python train.py --n_layer=9 --d_model=320 --n_head=5 --n_kv_head=5 --head_dim=64 --d_mlp=1280 --vocab_size=8192 --activation="gelu" --norm="layernorm" --norm_place="post" --norm_eps=1e-06 --positions="learned" --qk_norm=false --attn_scale=0.125 --bias="all" --tie_embeddings=true --parallel_block=false --init="uniform" --init_std_qkv=0.0256 --init_std_o=0.0 --init_std_up=0.0256 --init_std_down=0.0 --optimizer="muon_variant" --lr=0.0027 --weight_decay=0.099 --lr_head=0.00407 --grad_clip=1.0 --warmup_steps=200 --schedule="wsd" --decay_fraction=1.0 --decay_shape="pow" --final_lr_fraction=0.0 --batch_tokens=[32768, 65536, 131072] --seq_len=768 --doc_mask=true --z_loss=1e-05 --train_tokens=311900000 --steps=4986 --dataset="wikipedia_en"
MLP neurons of a small language model. Each row is named by its layer, matrix (up: input weights) and neuron, and shows model dimensions 80-175. Each number is 128 + 32 x the weight over its row's rms, rounded and kept within 0 to 255. Numbers have three digits each.
After each neuron's rows, "fires on" lists the tokens most often at its 100 highest values on Wikipedia text that the model never trained on.

L2.up612:153088176173186105154137180061156103109116178104123142143141118163152097136162172155086138147105170092139145119120123147116162142067138120093115128164130109159178078193113162161130098104178087136189178069154127137128143061081164181152115138096150226128102141144211138123162162159125158145
fires on: " /", "G"

L2.up1154:116109069143128073066102117083089113114110140149088149098143117190100137086110075145107173084103125156144130096127145083067168085103175178142154098159141155143120130086140213086113107082072083145102125115095120142119112142153154153148138113137103079145166129093119155158115165179158120099
fires on: " gold", " often", " brought", " marked", " mark", " length"

L4.up274:092167109118138117154114118151107080078153079107120129128102113169174127092137157139109189120142112154134150174125162109090122148123157076169137102072114094121176103138150145128123078156139072107157118122207170067153118190148198116142130085188158071156136133176184133149116108107126131123
fires on: " =", " on", " anim", " New"

L4.up497:118151157125093180120144123013099101100103141153093106077121177087178135084166193102151137159125196164139131133121101121121144134105166124156139105175137150140123153114157148131114146143137134169113134098131124122143106147098148066127106143090130066088102131123182167099136115053115098170
fires on: " and", " or", " Jr"

L2.up1052:132088169153144152077122103109081104168140096150131111118108138160120130042151104133094166142112077094158134091113141120094114118111167108138155167122099131107130127159055140157106077145129148171115182088124057113158102159152141124115113150055185107072147140101089045104160132118161125193
fires on: "'", "’", " '", " [", " da"

L4.up484:139094091097166130100156146174101103099164181110154119176104130107158170113097129128163108078197117160153140095123133112164131202144122169099154180084101153097136145151104103148043095089098091199095146105162120193094110150155128134143075089114117113154097098125107141087178068137126117173
fires on: " that", ",", " September"

L4.up542:096104125156073125118105085139090143159123143178221146069138100107142097079123146103051127134142134114142116109061130170167189124023105105225110078112104074130114134085121147144170172138118085117174154177164064149204119096126168139062122162110090128101132100150124062075111130174150064080
fires on: " government", " public", " political", " police", " military"

L2.up1177:160147130145099130164142157147152156082139080099185122121130147196143149068108096090140054140157138144139125093143202129095129122187176128111137130073129174104115106109205130134146082102107148105123126097106138142136095112095080106101135125118130164065171115123093103129116141078125219117
fires on: " number", " League", " Division", " Number", " division", " District"

L2.up34:090129105120063115130100062155095142139082095129126134140100169129139105095108122143124057119132157124146127065128184137193145160143145137100136177143150120136132142109135070097103097145137129114210141136150187188119148072138147088095157156147156084102134112165117155125143095194143123107
fires on: "ion", "our", "orm", "ration", " particular"

L2.up641:092068049091107121091132173089136114084127159158166099136139118141126129190124155112107134122045163157119105100099152105164180137141189119137120102098124141148060114163131093075057150074160120113149110130166139104170125117140130079110117159127133200128103104089121193127129130126130144079
fires on: "s", " them", "ion", " it", "os"

L2.up1164:088109108141170152190121123126095124098111188149138168116117120171104149178156131162125123182161149170151116117109092111143138067102096111129145162166092083059159177149118139163078178073128101157103165163160125113116130039138137130149182180176119107148207173104156124126159073155174111056
fires on: "ip", "ah", "ac", "ig", "ander", "ib"

L4.up606:154150113164142158096073165076176118161118137126125148112058138097117097120115162132113184166097064115149120149167085158102158108094179053178159199132095148078085125098083122125082159169060175114101144118117152109130155117112131135139141145092097118163151115100063094118103137131125123072
fires on: " were", ","

L2.up538:113148139104151138127101110100114121072143108134111118153113081154106157148087150118097120138165108121089160180171088133122135097139108098154121109054106083084144151068115111150179107112111099177121123125106132108081189153117255106129112090169147145108094079104127112151163136156112118094
fires on: " O", " A", " In", "eg", " At", "ven"

L4.up480:127099123192166149116172048188139115116152084189114100164081090158151125143091088114144126113130118176154060113185100091072110131159088070123148123087131119140117120141099174140125158157126098142139115126172106097164171117152152105106099167053118095106153136104220151133182140125115066127
fires on: "\"", "'"

L4.up345:108117110052095136089087146105119087099094081130185153156085125109107120146097128076147143160106123099129085117084103132147174136182191208165167161068143122129111081142170178028148170076113135208114077133169170118133151116080107121083103168123085160161097147114085179100116087157109133104
fires on: " career", "ç", "Career", "cast", "19", "co"

L2.up799:102123065104097129170117177099116088107145142170120156150115103063104115171164087096132074139130101167154166112194092102146190120192110118110160112109142078104163132097140073122170143108172148116106103137155067142164160136129135137099092144162138130162160131078177168149090066183163159143
fires on: "ver", "ch", " use", " has", "k", "ix"

L2.up1091:118138121135141154171161102164098151134128149136121082087172174171176147132117146134116082136158090108088115112115100124100097085195075052132162095103174119141145106161094119172151106131121128086167106138070134187153149150071170138110107134138147052139057095133163164091132097103115132101
fires on: " Total", " National", "ural", "tal", "election"

L4.up580:154128152149099086083174092154136110193139143118098167148150148122136169095044161169042165120119113162096093146126140113125150160138103121104149077128104105100149091169187086125067182154138104134111114105130126120137091108083196133159097175111177089078069098180097105103188114143116117166
fires on: "H", " a", " as", ":", "at", "F"

L4.up1180:117070109111175172108076108108209151158105166066084188133101139137090160101088071116069146140097103095136104116142086120128069177133185188158059126125107129120122124110118173141110090101130172116074160103157125100150172122177083163178117153157111153143180170100192112156120107142157142105
fires on: " |", " -", " –", " Hen"

L4.up1146:093086134162125179157155094093113096120167122148083115099108099118106130111151093126087137103146136094160129090120057064066163090171136161122143124103120120188092160098114127096148194062173088168181109154224126074106202134174031114085168134156148134133207096152098102154146117111105168136
fires on: ")", "st", " first", " only", " also", " sh"

L4.up415:101127189100117193100090178119134114109141122158137118114113115165086100112107184153159072127040115163132155128144092127031133055133106186066175118186118101116217112140104117142111116126120077076146146169135105170135098124131118165123114082119111143148116131136161122120112159168114150165
fires on: " which", "'", " in", " that", " who"

L4.up942:134151155100132119110158152136208118193078147178129086145129118070162099133177111194115140064155145144113144143165146090082129109094067086106153141137116118100099174127162181156140141122182072178158193097108111103096096142098193092198092120153124150112157150147143143105137140117129107092
fires on: "s", " |", " that", "B"

L4.up181:151102184099165170156136106122130066145121167126142108100079100157085114097134101051103160129134093132133157100138069098098183105126074164058098109146174118090109167128181144112210068092114096147119170141158101117095150115145099101154119127148092158132108117099133104175214115154112149127
fires on: " p", " m", " k", " gal"

L2.up638:156140123156091129157078153136161102109147097110137173197064143113127120161131090104163136111115183074129087141179067109155099118097118160158085139135072147155142209077089143135145088181131171143063116091138105184096171135106091147160095150143121153133101144117069087132129111109075112121
fires on: " |", " San", "\\", " Hen"

L4.up465:114114160082130135125195121166059141110099157203167154146115096130149056151109119188152138100136130175177124142112094154096138188143130097129113190093145096065179075059127127131155115195114112185113117129190165125098114135115175087105128155155145079114119165121120111131118130130034140112
fires on: "E", ";", ",", "en", " ("

L2.up313:093173136126144137145151126146108139077127165097130196125066107147087128101148104143129073110150137199097066152161157129096080135198133100134117120153104133163107159086132114093127140104141147128093100107154153170138124102098063102125114148136151057160114140156104083114123129137146151123
fires on: " 25", " 61", " 60", " 40", " 37"

L2.up1232:115140120100112166165090107071154154097178085164151143091086170133095138084134135150113152105107195084140178161134169166181153102207113216110089128163100127076042119107148155079163090127158156140143162088059184130140127099115140182104062121096145061171144117114117118070111120099172143102
fires on: " States", " Japan", "land", " communities", " children", " Canada"

L2.up902:087123144105118086177114179108111114137148169144138102118170115124145125161128123103142101124106103045219135157068136131166076085124067132128080104135099125152131141116096118139125084113125110123126149197053108186161100168139154103088179099104098122154146100069067144142107156107137093121
fires on: "ul", "It", " name", "uta", "una"

L4.up694:110089209152147148126117081117124092141162150166127082161104141131166116071089136134164136117164113164116137164150149179149162171079085143145126174112104181131181116136173124090164156202074143111106192153121058124118140128139089140137095117206067136108161191154108119138103161166158158124
fires on: "'", "nd"

L4.up1130:118164100108098152144103087141152133108172157172101131152142085137188073114115191156088130104175112120144169137189119138098096076171162171095110140125147115136100133149121136095162114110160139136124103114155122186172154138086107109134178070156195083142147150173129133138118130147110148147
fires on: " He", " Gra", " Tra", " She"

L4.up377:117152132083169160159129138157113142107187153091129176108060137216112111098129125198142094116162102141101122127161191162104166106147151126130112161099153130133123202124089068105133191140147124118156120123201127124116133148124088089073094118130141163136128123152119140121131073103145110116
fires on: " the", " The", " X", "The"

L4.up192:097137126139128098098126121128129109106097173124136074118104142150128159091102118176161198132125149167090138139209091137127170155172066101159120178206104157091130110108206168135124106134142140120155153153163071056138105112095108170075055155186106135161131151080123153138160109137098137102
fires on: ",", ";", " |", ")"

L2.up6:140097091111120103116137094142133112197066123143117135134145169128118162168115164179113130105109042082147154162111138124214108116089168059072179110149119143125169106113133077195135162112133111105120158103159152122163082140104130119151130113121142133129130150145155140131107102146090162182
fires on: "\n", "â", " map", " systems"

L2.up176:137104130086150134148127107160177085099169104114106162139105145074221120125099147113169229164122155204145133124159093157210160171150104094106126170111143098137099089133118144135090134059112126082142102136086186082115137133106110131120094117133158143138119097148148213135093132143099193109
fires on: "eg", "ps", " =", " and", "class", "p"

L2.up475:123138161115199174146121145165148156161120078097117085084156155130141150145153093143105147132129149099134120125125100109076111045130127140144120133162126122120183171138109184139131129095155098091157206128055144121105111080098113116153150163111161190178143072081187117104114102121122108104
fires on: "\"", " not", " medal", " often", " sometimes"

L2.up930:111070137148126087173145182045086122129094151099097137118084188140080159134201120138150147165045110141130084084098101132084125174121129150057079141114133117185146170148133129169100117131161151162153123148092184145093179126134159142182180177074130145102111083103169078100125123133118175137
fires on: " /", " Total", " per", " percent", " List"

L2.up607:133114137150140111129100083114095082120110124156036120168121136095147120168089110134148131122068151177143167082135046108185141157177122166132171157152104150100109146107123105089087159127153142144110131129108126185155162177165130104162114119065145142139088129100177138139081150182153171142
fires on: " =", " hand", "ex", " executive", " spec", " end"

L2.up1255:191149139125160099107165140162138098114094131105152135131179091128103087111096124109131088197096134169124124195128136105150132127128137112147128142157102113091083140127115121096115112166141218133131102113087097103178090166077112169195107112154123136159155121118034075123128084090100094107
fires on: " vessel", " Film", " San", " channel", " river", " boat"

L2.up726:058194179100110116158090140133082099146096127119154110100125089200096137077161158139142135113104097110162135117141128135129118099181094159076118159119131169179079124124151084157124066160183169110159103099121125147117113161106123131104184155153107146110168116134078153135107086130139189171
fires on: " number", " Women", " children", " six", " Number", " Most"

L2.up60:112145163151119138059158131144095075149223084118144150107118122128131098071149122143137169153164122071169152148247122158126174153101064086123114142067104168111152085138131169108139089140118105149130138092129097081125153120125104133110163142121178156094098171140092173109161130135142102114
fires on: "'"

L4.up589:108122156108151122125155149112173131114111135101140135167097149135078101180087135081118112112187126112209100112162134110223131130111159096144111155144130187099129097095146110141131206072134088154086112143162106229094140157170083077122142125159108080108145110127066154151160117162124148157
fires on: ",", " May", " 18"

L2.up132:120146131135098141169151102133221132097091129151101140171142189096148098150127105181110152086138106161093146106135175179170077141104132102110165184112134168123128128069086168128108132167142134179135105116066178158182122166119171110171158142076105141088133114159098213140078214117155094154
fires on: " &", "tar", " letter", "MS", " Navy", "ata"

L2.up1173:140133175086123158144111117110156191136127108035149126142091172113138119123166142095103099138143122110129154133107118151160146136136165114077096146095189030175091079136139161077168111141170148116120119121141121127143111104165118122141128170169114148142181160138094174130131069146176154104
fires on: "ti", "ling", " -", "ert"

L2.up228:114131129113091165157117199097049100105162140168108077145095077053093148201159158182139158122177114152158097083131095166159098081137134176133112108140122154159118182122141069139120167156142127125083174096194091074162138163131169119178161140123148127119124153123177075166190078093125090167
fires on: "ly", " This", " have", "ally", " has", " When"

L4.up734:143114104204154136166115149100121081089124155094133104154133103163161119134115190119138101121089142057149085124156158150121138095190124157132116172119109062052078148153114097105070123140067135132121126180143133155136135165067109087128142129106183105170185089142112095049207130127115172061
fires on: " it", " also", "u"

L2.up754:123137158145130185087065140152168115122086096130154140080111117194165116100147116088139114139092118139124168077156148102125116091128163203138171067162170153168179148122137173117144165091073137088129162128113071123155128109135077183162176147088155190124169115054130140091087104103196133155
fires on: "'", " often", "’"

L2.up288:156147114215109192131128159144104149109169135197154153089138147141143135074149099098183145178156086170093137141120100119104098138094102073134125164160057116115153148158188100165114142127171155112137103127213118063161126101098162117150183154097136176156088135136173141102160124099114104169
fires on: " Cor", " National", " Cam", " El", " cu"

L2.up407:127098133132161068128120130147174103141072175091116143167147184153103172071117075162140025097105132166089160147153162157161105087093143150107117165117161120123128180135146174115173134134143111075151168143095170146075093079119140171148136122128136108159108141099104091178138128102160181125
fires on: " –", ";", ":", " -"

L4.up357:131135175183103143117125153164115066113072103083061110165111144125151127113110105112113130058134117133194149149161143181093142144106092155180147082114200191065125157151139093162144132164090068100139171106119097128181133105163076129177144111118142103124124148076094127107106077185140153116
fires on: "-", " %", " Operation", " Broad"

L4.up1044:182117087141181107083107103128122084162184139123108138098131136124115144134108072153132138121130163089138127090180130183104127126122143104160084143055131104141138126086158151154124118195129139136164083107117114174074117158073150077155149136151097103062098122142157122141183098216088185138
fires on: " of", " St", "ap", ";", "of", "|"

L4.up288:165112093111151190082078180091127099132192163174119103148147170145078166133076146122166144119143073136198123111164110111068171102120172099107165132108156142088173102127088111092083119155109143100176119160105119129172095089160097136099126163087107142113109115102105089146128074156107163144
fires on: ",", "″", "′", " based", " reported"

L4.up25:128177155136094071157134162091086138202149117080167101151128150197166112115095145117076111145109131089153167110169180147087139094131159103169154192150104163089168127110132168146115134106069140124104129067155165119087142113134137089160043150137123130176092181209139105111141179168112161108
fires on: " and", ",", "e"

L2.up924:102122126081109158040143093065164154127152081156089142091154169148180123204123141063169126154054171136130094190147130054182173159138115156178128156124157150128113115142128103094147111094157167098083102106187108105104132160128070073153154162158158121141106114102082077159148202101123110118
fires on: "po", " Fo", "spe", " po", " Tra", "nu"

L2.up672:138111117163146076163127154144056059158155177150064104128103113117165143165171092095113132087120091137193154107190177158152107089152155108129107142146134129110102072127132086092115150136120102150144147129138103179109086125172156197152067152138092196142153106183112098108131156163126154124
fires on: " officer", "z", " manager", " votes", " court", " husband"

L4.up894:170183183172080107133123160129159077127114165107086123154172106195119056166130083133103158119171125133085109095108105183091151094089113145083130107136112155116133179054106147082153119115122093116128115178129103142191107191174154161121111074157113112094098119193133094134061124095152095119
fires on: "or", "ur", " %", " Party", " end", " election"

L2.up1210:157116102207115175130096122130147111124143112163109156109161076110070130144128094162070139123145149110161125132142109120067098104171134133143115099149134086110122119121091112134166179041109134115187146134135135190129214061144110140067086191174150159135081175088086159067095132142157132119
fires on: " first", " every", " another", " only", "{", "ern"

L4.up27:139118110173128111182132121170158068157193156112159135071068164124132077113082138158148119161157135136142113152124111094141139071117162154128148159118175128124171097118187166128137184096160101171133162126146129137088088127174147148069057119097115159126158192172104091134138141121097072122
fires on: "\"", "ism", " football", "um", "ment", "ist"

L2.up10:095122143114105083148129080147085120142126117147116208113144131162157095141191134150145136155106172126030159125148147165057166111124176073186107124103112136058166159102137169067137122184109082183159114143111128179096167089095173096118083135118146137152114141138156060145173155142134181156
fires on: ";", ","

L2.up1147:173154122192101118183121157147181152159155136095115126141129167092108100159112084162091127156090109070115115109080138110156123135147168120043120099205128163108124127095132129126160129115162045145141113059188102140096105070114099181144161103100112118148157092141070116196163182133133118158
fires on: "ha", "ang", "gi", " Hu", " group", "adi"

L2.up306:121139219118154200126185125095127120121117122153141143105140080121122112160156097125136083132178084192025100120147139133130092137070171158095082085087140123148144122110080142130161092092067161114114129155128165139129135171050062119154138106064167177136104152110101136138137152136136151148
fires on: " Gu", "ú", " X", " Gen", " O", " Ol"

L2.up118:162150154171148127178148091068078143112103215097143177091111116127137099138186155118082105131118164130123176175110114116149067137115172113093140123084123155146163122152103098093134120142085182127083110116124135130156105156142177111077076126103093166144115142119108126157145111082094169125
fires on: " director", " professor", " writer", " actor", " Director", "rator"

L4.up1171:143117117095100122105164136103152150193135100169163106097108090058081123151146139102086163106148116169112135138163145115106192146076104137038178116084067078070156137150116067154095144179109086071153103186141138150130137144110077145105146103138143094154122125095119139111153166143159105153
fires on: "\n"

L4.up0:127154134067114121123175120160174146160131146118052178064101181096133149104151103089138089088103152113041098165149144170128099162107154152124079141045094160132154128113149114092046085148181135126123165111097139083091165132120197089170141092131089138130132176140107112134180097156140150141
fires on: ",", "H", " or"

L4.up74:095125082115125174098188121096138101151145160165080127085095144112121158099129149179098092162092087163123117088105147093137146101137146156166131036176166130146109137090137130123049133119105111115118110179112084150130182163156052158128097190162129119142126152054149122069101122090092159115
fires on: "'", "s", " its", " w", "’", " their"

L2.up493:170186123145084124119097130111170144147075107077142137182139112081157124150133130255155148119103068093025098151043122169164118097133099185122113090148152169156160129138151098133119179130107143133102176140149082104153130113084110117146129166094121180109102134079146126098122128111144068141
fires on: "'", "ly", "ized"

L4.up96:049095155156068120107177130087140130123130200149148114125138113098139142170177141151099162137119107138175142139093125133076104100098126113152141106166065160162145085112090133083151122134107145111136121066165080112087090117150120148153142156066143118157095116132156097131188116094107119085
fires on: " group", " Thomas", " it", "]", " house", " community"

L4.up266:113164201065120150128129089143187169143056116104126100088110091118122109165143130125150103122163063232155118149057118117124114060088072138123097099098122100074080116107148069157206105141169136093158088114089085156117122139134087151152081109110101159102101111068164100114099133090144147117
fires on: " of", " in", " =", ".", " for", " ("

L2.up461:100160138137109162157144116156109115059071071111128128177151104155155114132071084127135050093096075154159146146115033130108167175130114117118106103117099118142065163159104110065114122128143129133137126150096185166134105100177149121140178204103154145132092199076139097099105148107134187086
fires on: "h", "]", " SC", "hn", "SA"

L4.up620:115129126123077142121169170121111085150194121127143158147099171099100117122140108163156114137113177156050195123059144128138108145137082161109172140184092061153048114114173131072145143100133106099126132150159152118132157123057124111197130099183119103062102188127077175086166111142111133139
fires on: "e", "es", "st", " and", "ster"

L4.up913:080157181105099070089139075145136134146144111057155123081145160154149110146113126170093154183135113104058148141084097095147172140138100094101119131093148096096105128103112071142133133167098138078167098085089160117162148195131109143106154118078075117189089108144141123110199144133157099080
fires on: " an", " a", " at", " -", " in"

L2.up391:189174117129134103047168146150110129139126088078046132115151157198157078127111096118116094106120124046128127088115125085090150155120121111159114109170133113128176173109123097122110146099136131105087141119153121116167066099151107133137140140113152131106096114159109094079170134115185180130
fires on: " as"

L4.up1151:142104150132117085111083102134194115107059119118096147150126126108143078108173135135126118189159077139130141171107120147130098132124158110082100078134146097144106089130179118148143151133089116085103106121152144134126149120166050177157136100137189172164061104160131134117053147140117100121
fires on: "-", " of", " to", " =", " on"

L2.up949:143134184134149123128148112120142145109139117146109140118126105124138114150152176152114091154132126134106078125105112109156127159152123148060095137145144108139150087160158091088125097126113170138098116130149104126116120095106139196162122141148130128167105119103173157122101121134115147144
fires on: " do", "ca", " house", " life", " cast", " farm"

L2.up93:112115112064120105069147113135150167074168085185171128125141130150099120110170133143076134166131099058118127169137141098115143190084129046075125127108146170116077076133104174081113132122102164127124121175121145106115187118118109074177169132149144129090108088143109153127135111174112086212
fires on: "/", " type", " fr", " multi"

L2.up130:130102115172181059154159169184153104115145114045100114098108162102122131141075087181137154139060108159071149156132103104050105151125172149111125125147090162129089206087130108138179124094123109172123075111110146144115116157157139129101128064175137170163160144102155125124139143126126105128
fires on: " |", " the", "ript"

L2.up742:121123108153121106073122129178151105163126205134125135169158131099119132116133114141126118096120080146116130176135172146075120145079179166092182136107168177085127177136147102151160149132131126157095166098121162151165125111113115150172062134140154099114199113115151153156127146112173124097
fires on: ":", " =", " |"

L4.up908:106125114118115125090188143147121116122124088098068175173141098143115127137155084147178062150154120162091121103141146106131093154122178155097131110140103125132159146142128071104113113208096116104084075190069185122168134136114152129128124133115176082161117127160153153148126163117096131131
fires on: " la", " Sa", " sq", " l", " le", " p"

L4.up81:109183137136116098072082173126107128105143142134131149162078123097130135168181149170179157148092060142096148132088100141058140071166144170120132090148109106127149088155140159086118103127137158111110090134164147096104168140125103127127126143164115132118138134104162133161118089129113201134
fires on: " |"

L4.up385:158176180071110185121126105098039119179145170140086109161149139152110107120136116153154131136081123150101149104153078170145137114090139180155135182082136107112169135145115184096126126131147138148107197074147179141145139122116143140160128134123112088127029128093165156131109096160104171136
fires on: " and", " -", " or", " discover"

L4.up507:120114131136081130120085126138162139108108125146139110170099135100133133121153104092089175108141101162119121141135082154056173129113107050101147120107093162108154144168117101103146183154080046102083164125079188206161168074136124132081109182143120150118059133143059118205146164113126096083
fires on: "\n", " 2", " 1", " 27", " 3"

L4.up996:160118045136132124149131140148167113101116118090157156128116090104207146091080152166087115125098137156082162107086086090119164117118196101113110104131164107141096131157127218174166068106093133093068150161119116148172159152214141065139121101149147127162144164109128131160100169150156074125
fires on: " |", "|"

L2.up506:094129141119110121124067111171117115092140068177144134051139123123151077118164123093127193097134073107153088163091152100102066128134088181162105154086076121210079123101121102133153170153193169134103140192104077099147122144160091122165068155150116146155105082172106108160132134124194148128
fires on: "fe", "ub", "ue", " fe", " age", " Fe"

L4.up961:096117040114101139080112151123116158147147127110111133159161164041095109094111153082126084072154126123143106133128153147094204089145096063155223184100164133145076143164134166154140157159060126109150147114117201187145144103133121082083148148167129077138081162148082156116171116164132069128
fires on: "s", "t", "st", " during"

L2.up504:146115123131100166176074092111118140155053133175134181086064184125116079139139154159102128132109135123144108134094163138084122147110173138083099114130117141080113118177120197109198170161133127154128129136070086104086130099123186109144152148132135125097186118096118139118115141164140059121
fires on: "ti", "ence", "uri", "ili", "ui", "ini"

L2.up82:170154192157111162168173150159108155089159116153140095145135157177155157085107139102156065127115080157117085108136125145138126120104110149148128149173070192141189171071097084139159082172133120037100156138126138115113111136141159171081144073140149140135093093146067120122122183100158077137
fires on: " t", " 15", " Tu", " 14", " N"

L4.up493:061159103170097152048203080191083110108136142087100118124128124108122118127084139135121096163156171137130098138119103171103138156127121085071142122122123141093154112160162148159141114130124146171134157101199094062134159144147044141116127152121127118118116162128128121074163142106099110156
fires on: "\"", ")", " well"

L4.up671:177120065143148149147152127115090129086099135117094113071156171142144095137149130143158154176158166179141121130086078169148160116111115079162130171116137105118128097134114158110157097146073111090155133114077118125174117094120161119193139100134149114111081072146110119107100083039152096117
fires on: " or", " |", " /", " and"

L2.up339:098096156115144092133085049169105077134111099070092128091113100134141135136141126139085105164144126184029141112108149095132164131188093156138136179127109086161139121114132152132119150066112088080162164136131189186114169076126106112116106204071138090096095114162078191096135102160108132087
fires on: " in", "en", " ("

L2.up332:149092153025132152114086097156099127115057151145170146109079106135119105133137135142146132110111119192077124111197167085086078061071160161100113099158196185074134166143128111141159139127153055076107082136140137145120155119240137126161094121104130217093109147119119117136168100143127204122
fires on: "_", " k", " m", "q", " g", " v"

L4.up757:115115169110121128152127194142155155063126161095077071080073182110175118156147103131123104109101187111184102097071067116130093116114091170125121158115125113164116099124126077129180182135115161133135144112098089158140184106122151076075199142137127142124053121129154119158125140167136151130
fires on: "{", " one", " this", " that", " Number", " an"

L2.up1103:132107140107114145214088107083110112130104162103105116127120119135128059096083130145108146095146105114097144148161140121057167130156093063117109125117114168131101119130111136177094100090154155106098089155159103158160143131120098157148136097094075085174209150202130115163168091145087174076
fires on: "r", " during", " around", " at", " in"

L4.up926:111078103122136179125126118102125143170146161129177165122113113081141193173105115138116093173100094166120144121141196120070124169129191152055120140083085100112161070171115108134098134158126160096148054130052133104144082161141102100160112159087149149168097164092142085124108142168163122110
fires on: "\n", "″", " tri", " Hy"

L2.up274:171153155136130144081135118134127115097152114132130138120192166133139103076154120163147145157173113123096100109118150132105163134157062150081125129118101108117159163151142094104111119101093062067165215146149104127086133110154100085141075160159151175136117145141100139048151141118101095150
fires on: "'", "$"

L2.up992:127094069155123126111111192104074139076146152112116138103129086146129156107125092136165146148098149190149106160072128132085183046134109096105151115088176138085155114095170137092126090097118149114062162129172117170055146104141140127142170105183175158058071123157126137174170129116113151109
fires on: " |", "ick", " 108", "X", " 112", " 74"

L2.up551:147086143173147144152112120166141139154130128120126096098138191196122152159112155190070106116090125153072120135115092155129142107105157178161099066100167125137127150143091074163153195112135148091108142127084126182144129147159181136147056137119146197087151123050168138141129137101164145179
fires on: "y", "ly", "nd", "ous", "ist", "ng"

L4.up1133:108113152054137127080120139106102079162107150122089136132158135110132119120150096159134114099095132152179111164071141141141073153074050074146110115124164184134099114156168174094124102161127093092136148107132142157174098148115115124183163180135102125094117072140095116126101149099128137137
fires on: "-", " =", "/", "–", "."

L2.up441:104116079158082087119196144169145125204151153123144192077102170127140145159140119131058138163061127069198143107112121154106128129111142063173115129147072144122140150118133103200175113171132147122106126089133108145120123138102092130127132167211120092128143115150150071117132082149137158130
fires on: "\n", "\n\n"